config = dict(
    hidden_size=256,
    norm_eps=1e-05,
    learning_rate=0.00139,
    beta1=0.9,
    final_lr_fraction=0.0,
    batch_tokens=16384,
)
MLP neurons of a small language model. Each row is named by its layer, matrix (up: input weights) and neuron, and shows model dimensions 64-255. Each number is 500 + 40 x the weight over its row's rms, rounded and kept within 0 to 999. Numbers have three digits each.
After each neuron's rows, "fires in" lists the words (lower case) most often at its 100 highest values on Wikipedia text that the model never trained on. A number after a token or word is its count.

L2.up768:445469483503485367495441516549471466563449552483455564537471431459518463450496502482502457475457487452527433464489532533491500501522529493489489543430531437492482525570455481483513456478539486548481535467478570527531549510432519487531426484485509532537491539462420507523582443543463510471459428539451495568430555508525515476496518520635509516473540491460520488414531526481524438531585541542570460516529472519457505378538507524483488519430531502549499482491475486546526513509505521543509477538519467560496530456472531537513459507556531483494517569453551457561406547537498417526
fires in: "they" 21, "you" 19, "we" 11, "i" 6, "women" 6, "there" 6

L6.up641:482516463604513474510479457482505474508469565460520539508490387525466489486541541491487477436559470566455470490489459394464485494477504498478511514447494525429507540563504490489565487469575494504490435508489487479510453532501462473496448485443592583474471496428540515461537491484547450588517484474565486383577501472539467486483539524576489519426548439473529562477555513496503525490507441427457471524471530538495530469515451511474444434483514523439515443561547534492460456502430531484552513509497508520517503541539475519477488544506488454447561554545435443548503499528520512516
fires in: "at" 24, "under" 15, "after" 14, "in" 9, "on" 8

L2.up569:533499503578458484531477494462508480576375533531518483408472431505496482448503532563454503461524517541473511493528499491506521492469462505483499505536589537494523460579475451536534491495535491487496481480506499500562519553540475434479512444483503515476443480429542512477522463502510494521523493497571481441541517436585495432484540512551439536456511492365510469526559558498526590495492489507507507542500490524459552510571441465458435475443548424447535472538502516495484453492448532545590501514459523511540537529506503496567507549500487548428562464536511526536453516497462586507
fires in: "on" 55, "after" 24, "following" 12, "upon" 5

L2.up534:444537503458484435500500516528451457512516491519493522495498466520455496477536469498471550430596547373526450502521442537613463421512511474515480539446600537498497522517510465509533456480434425477454494456447523487490489520477493484460484537434509566501478427527468520471492529483507448484507512528496463520489566496441510510467501465513496485484515528503540493454405461537471456604511542545508463568481481444449488496458513492513526493517494416496472473513517499530490527537468538547531510438497519514480499496495510489474500475524495536461499574516457506500472495521579565545
fires in: "he" 66, "she" 8, "twente" 4

L5.up145:449420507511480426496509476560436425615504485514519550507532533476459470491487456502525492470613511460506478538576445495506466438537529427516441527462527527565477517543500485469537438499404423488494442547464430490444555480498495466440496552480528529481526442472420486489525517511484522502508484532494497558475521462452596506499500436463496535496488502506493450429497474474447512553535552512560472525469448524440537445493449516459482474477495468514464522501538450522445514524476544545514515475530553510560487415525496568536535469540519552475556621441434534467493505479494452513
fires in: "she" 21, "he" 13, "they" 12, "but" 10, "who" 7, "sheffield" 4

L6.up541:460551470549443453532447426453484551521509524520432513475502504494417510475446530514506510468468475568583477477511598455420543524492505540475459510509493522465525484500496441518527442432515514478502385484413513506530496520525478422491461473510524559518471411460424451476547510480531460558546507505474577540550488449540549599464480447562437455589554428501513527508561507482466488502487541533497468418554501460546521526524494506478487482454493451528503534487554497499521512472446524475498487537534562519515517500523511476514514523586490541510565531461528427580530464477461439514
fires in: "of" 43, "an" 22, "the" 6

L2.up530:472480543490479488500502518545440461560483496457538525495526516477450518476543485492507522472477569422458482496501482531500495458539511464525506542426538475477481552567521471478535424506442482466494505517414548523511509500533513478494517536451471520548498461494478476522563498524493537458511513510480462549514574478456570488532538418512525517470455424491480444473497493470468492493547580510551480536506480501450501455462510476380480456463476474536444512484546471513508508607496536530545466474546553511522515392441532540458511488530479531410563558506504473546463451507468477528
fires in: "it" 39, "she" 16, "there" 14, "they" 14, "who" 4

L5.up180:451503487480512524525450472521442454577505558530393438556451471478457498424521490478452575458518511485501503536510532431521572480464492454488435505535510474536510579582532449524529432435565508427485524487530541540487544500461498518488446475463501522471524441455466485516490568518475438460524501553561515484472470433527494509530522506508468512493517424537512502529482477490517500586484514477502549483537505518558463455548493505458490466492443452542386472515535508487491601438492535470495507442503575513548539491519571526522446551538436587528475515448492561451512447519462508540
fires in: "other" 35, "of" 9, "more" 7

L2.up903:480450521530516481489525550432442425505485553443521458539466472463498522471531444447564450494459571384485461475534551527492514499547500503500487502455552468464496490520497475502522417468523467559483537434432489494490530488468502493477479549445470559593528487487457510540576497523455517458474486548446521530445559492525536469522541451584500519468571481504539473464486501532504530534556545569571455495528532517462523420506499471464442528451451509502498480468506503564539450560480568565597480492500566557509491443458541553439401494518475502460554577449503517550470482466485450536
fires in: "it" 16, "you" 15, "they" 14, "there" 13, "what" 11, "we" 7

L2.up808:523524486515432507501469509520485472469469505475482534556453505480512462475485553455417521499507473458533417506473517466471542435497435558462517492500601534534524518554444445499519418478508472474500529472472510500506547521473503466461501431419481553532506490551482534488485504506471527436495495567473382555500513484526524522467499517570504509579558461517501533444518466489488549530433558516501504534523505385491481473508461505474508508501432440478504481515480459522502532501534527458445491440522440550514525518605530498447520465559503559431554552473555485558492460541552543527
fires in: "his" 66, "her" 18, "my" 7

L6.up246:534529434495449516520470521464438437482461551528496529554464463485497504491526524487482446432437507526478521573557491458563470492509582433485547508551464504540517528505519489459530541489545483555505485471470492512491510457452469473521470538474565496517509464542507448531547521559502479486520504531524515427486446472501525506517546434488483483514542481530506495562473473608570483514571455515477502451527552396507463504523595500442496461428508497469506480434526499499494594442545511496499471474480598424524500461518518522464514508616515541549472510557582536609459502496529454507
fires in: "type" 10, "making" 10, "some" 10, "any" 7, "top" 7, "make" 7

L2.up990:408480529570479394504440521545472464463501484490499460522417548500509537429469593482525548524551579489447478515593486477399510496581522521516506580532523550528519524533579443489514449461440501405501488523416553526501587520513511482507506442446479522498528446471535540506535497478498588484474490525446420537513469443558533491493476456518424514541577501488513480494520509531511496522519467496516464547502530492477534490517534492495548469499448456519487542506459483505540521529509516505523500480498499500497487431487572483551468489524460564518586454443485438472457520489506554501
fires in: "or" 70, "but" 18

L2.up493:444500476547455449508463527454449465497509499548534400504462496468522526473547489480502508519564537419485547490527435528499495486494461426576494516463579551470494519531597484485511490491502443506507467531451488522454474505458465501463517509378526499493533380464471462501558526427537468478529464570458423505564538463544506495529542474592546502487467526547487559494503504552443506511524568543456478549506538510501504515504493525430537492512436421535573493534512518457497527520511523465529492460502481467516467480421561469540435453561458536434544552488469500521528521484402530514
fires in: "or" 87

L2.up936:458495408521492511502418541548467428547443527459549457472480390470518496409560555565440541476543540491476499505511465464455482496552528458488471466469448554479508517531455474522533513493532557470510441514478512519546525516476455452500461527466549547451518517465542573507531472531556534522553447497618498496565471492510496461449560501527443537441525511464502535461533458500563565453483457573423519536493522549514494441518427475471464493497555518535544498541535501512478538450442476450544495476444546551511526474519541546585478621521470510449501506547476525524479519485501545500
fires in: "years" 22, "after" 17, "century" 11, "until" 5, "known" 5, "in" 5

L6.up884:440538502485461533489510491504491449525478478527465446529512531460498456479528559492559532545495561490446501508586435530532521469615496481519528548478510493489460525580519486493593454497462461489505443524414436505498519492441469467420527456488574556467452472480498467478493445519412529497469524484478453460523561457515528564522441525534502526508487540528544488481528517516500452478552527578402484528507468517560479510517473535499548479508468495456518514519507493525526508509468564551547545501525490495600455458533530440561431465558500522480543595549458485492441527427489508511
fires in: "as" 36, "or" 29, "to" 19, "he" 4

L2.up881:457483513489473489497510513565447437542485488481553528512564534492472465459512470496541483460499565440488483494541497563527480444534548418562483523433512504547478558549481488461517415515418443446496494533452523493490480534453496467471498551494470522571446477474478502526541509539504554477517492510499469535512555472480575511545492430487511510474483446525526455467504501464446520505562575499548470543446460497442519471456509473393480488512466471518488512481535461543525516568469547487519512506523537502528489411515537531501487450508454574419625548500475472496471453473465487520
fires in: "it" 63, "there" 11, "what" 8, "this" 7, "she" 5

L2.up359:447484432531463469510389472540436511537413515527429514552527438456499458419536540524458537490487543488558453512483480535477541422543531410529427533481537495534504577580483469519511414466474494529471486521509481494523514477470462436532477468456515585445508450527398493503513541486541503449497472568463484538513507482482495504481521484563452487508521518527556582431537460489504547521492487502503478547455421518477520439533479539464465508476513492574497503536568470515516523455490512490511487529522454513518536474552537490544479526552472539444530576474565493519484414566484521523
fires in: "her" 80, "his" 12

L2.up313:529439484470464463511397519517495437503484516480489490541482459481509477468586487491467540451523503533427496521498546523501464518489505479596457499470490510478496540571500472460516491489493490479514509465505580496491582479396505505528494481526533499449514512468497481507521471546532511501529430510451498429506540466494519456507525492634506525487509485516490530451435476504572502492570472546406410559519552444487508490524562464518527410474496541506483504474482555508458633507516529541560503608515458524514577404486563517499444546512510522528484459550473506528493562550430453508
fires in: "also" 34, "often" 12, "not" 8, "particularly" 5, "already" 5

L6.up739:430495494535497493509457412490506416492444525480500535486498489510478451490454486513441456498485458503450479493558466503492478495590508497532516492495517507474512520560549409535564392474496475446533518469435522493439517513482561438528576545498524511471445367468470485455568507506506457535500520513483443528523481432461522498489496431552460515491500477531553495508545525491565520527487470578546541522507515439471493479526460512419495410459455465550470531509550507506460577534517536539567484508514519476585490523534563587539503477481400594506575555415541440497437455452540490509
fires in: "to" 29, "and" 22, "of" 7, "the" 6, "other" 5, "their" 4

L6.up602:495515503587433525513515426554501437494431529471536512493505505501555458492573548522505530472516528558528437532503506449568539461523480454485481510501494493495492503518545490496542411459527471503478456504467442476423518476416520438448573396480570569482484384432485539473520496519503454520516492523608507496486494468500542487483544477499455537495541488516555543535540529526518526499448535525459555451506523439468457480503467538489452440453544441519559475545520496531495503509486512451576483486488537431544459536499528512474427452517474518452538604509520459456543545440510550516
fires in: "a" 50, "the" 8, "e" 6, "and" 6, "to" 5

L6.up903:458494534569539451521470467519487502523512530480412485510549519447517493490520540467478503434513476528525418509554514377484523478485522469526441493482542489561504506554526508518518430483552436495504487506522464508446462476525436426514472488453552537444559455427481503514545525483456529484461516544550507493509492460495496522490509475482447526520566451537512506512522522467589541539519523523534513485493504488526512474596448524392499462484483548582580509396428491453498551462427526512575512548487563404525487533472451536483456468508523516548530512473540516496505512512510493521
fires in: "of" 41, "a" 17, "e" 6

L2.up785:482509496560486559498479500422496497498469483485430490495492490494467547466475501556453519434565531541512462508535447522438543451495444472494420470514613566496517488549522477521510511479541472473490518479503468555510467586495478432485490463451536518479469496464521500487530593505509458570466442533539516485525503421587409482470518508522407520476485455502530553534541477519486591527499528554488518502524503465523487509557441497529454503497526471405522466488502547467489492538521539481569491470445572446566488545552494496533450503515489541475532490489502512547523478448476544515
fires in: "in" 63, "by" 17, "of" 12, "into" 5

L2.up1016:496517459528443508520500481566486465505442536455473515555481480434503501502497648574437523528528523524432472487567479483468521507527518530485487599482446540529525521500454488527497463502449517465537461627433527516495536547519447515417475520450534525539456500479523530449553483525530499438454468521492472507536462420514546481487511445561387597496495533433545490514524495515549522469500545491497463533530539450478504487494491539470492498511496510516536520458470506519456515521489518509564464516422449539616532461541476493568474474528476488463501526539486509533469480490487457489
fires in: "made" 34, "making" 9, "gave" 7, "caused" 6, "became" 6

L6.up806:454517424634490530489515449441484468522471484440548501476562486474537476488574553553537461459507526525478450511565494491523576501517492508537525496441541500433504466534474470523561435478614485524490448477436442458549518477413515456550522485507504552475500442486412493516579451554489524496482468492524475506446547470493511461495522455558463477476592484553573520521462522488546472515538529521447480460464513410529456464482458512453508463399530547486592514516475496535426506539496528468598423549467480482541473476529529556430465462541438479494476572506525488516564506508512474525
fires in: "s" 90, "a" 5

L5.up53:524499487471479483490471477477492481540460518489448469541492451461513429512546485468383494474510434439516431482415450533450503385511484474507471546484622495499479550558501477503520452510562469500474483520509504514470561478447527419512576504475537502532510492461467499512507549423493516499472507553519477494533537492500440502505493500501520487478549539531560548477556504513526520546474494484490477535469560438538489410499449528463500520516432452558542499537593484505512509538538503472471443493578443424524515565513559456452495466496490548494536559487513465493530458532438495524
fires in: "his" 34, "her" 12, "s" 10, "t" 6

L2.up827:542425468519488502510513461587473484563485476528527456524536498468469529491551516480469485492467507474460539528467578569521534481502528451503423529550491496539484506576494502523529445452522520466506498507554514492525524506505462522504442454504540511427535525461492352472527504498515483498554456416490494503466461473532496508523478529540433584468533507545450451442465499471492460520533532526503427494540476461469538540564511522506480492491437499506521493498435485512526555452513508532533534558577522509491532433525510451562479480548516624517552519477503501494512532441426428508
fires in: "not" 61, "visible" 4, "considered" 4

L6.up769:543554471482476547525527512397481523497538491436504463471485510458428495473556575470554480483462536495488500550445501482469509524512505504427507515516528546426500544487567529485545487467548594557515459500415586487553476451468473507506472537434531459555554465472461465547537489466528499491496538509508591436556478486549519515438503479508461540560472488483499452518546479476399517438490519474473512456524583439462472467428491477525537431491551491478558516541536448523505545438456509486541509487509516407514538513495519480492515480501487540547561479560427424570450469522532548524
fires in: "the" 17, "to" 14, "of" 10, "prior" 4, "no" 4, "archaeodontosaurus" 4

L2.up828:454502482583474494517441490552478436485430498489518494501442481396476512441521569527362436521473539447434513512534433465576509485520574430485494631527482526562519480519531458550553513454544528457495498587469506524503556526471479524473555502562518537593510505515547465504523480525471441493466560530558505486543465446572483482582542490497424486449541489546485473526489491536537460495526476494521475487437579427543500497597480506530545473498453490434425474474522530521517544522494519537568474493517533478531547490516531493525480537527443482511513452573509523524534552461475470508
fires in: "made" 46, "make" 17, "making" 9, "built" 8, "gave" 6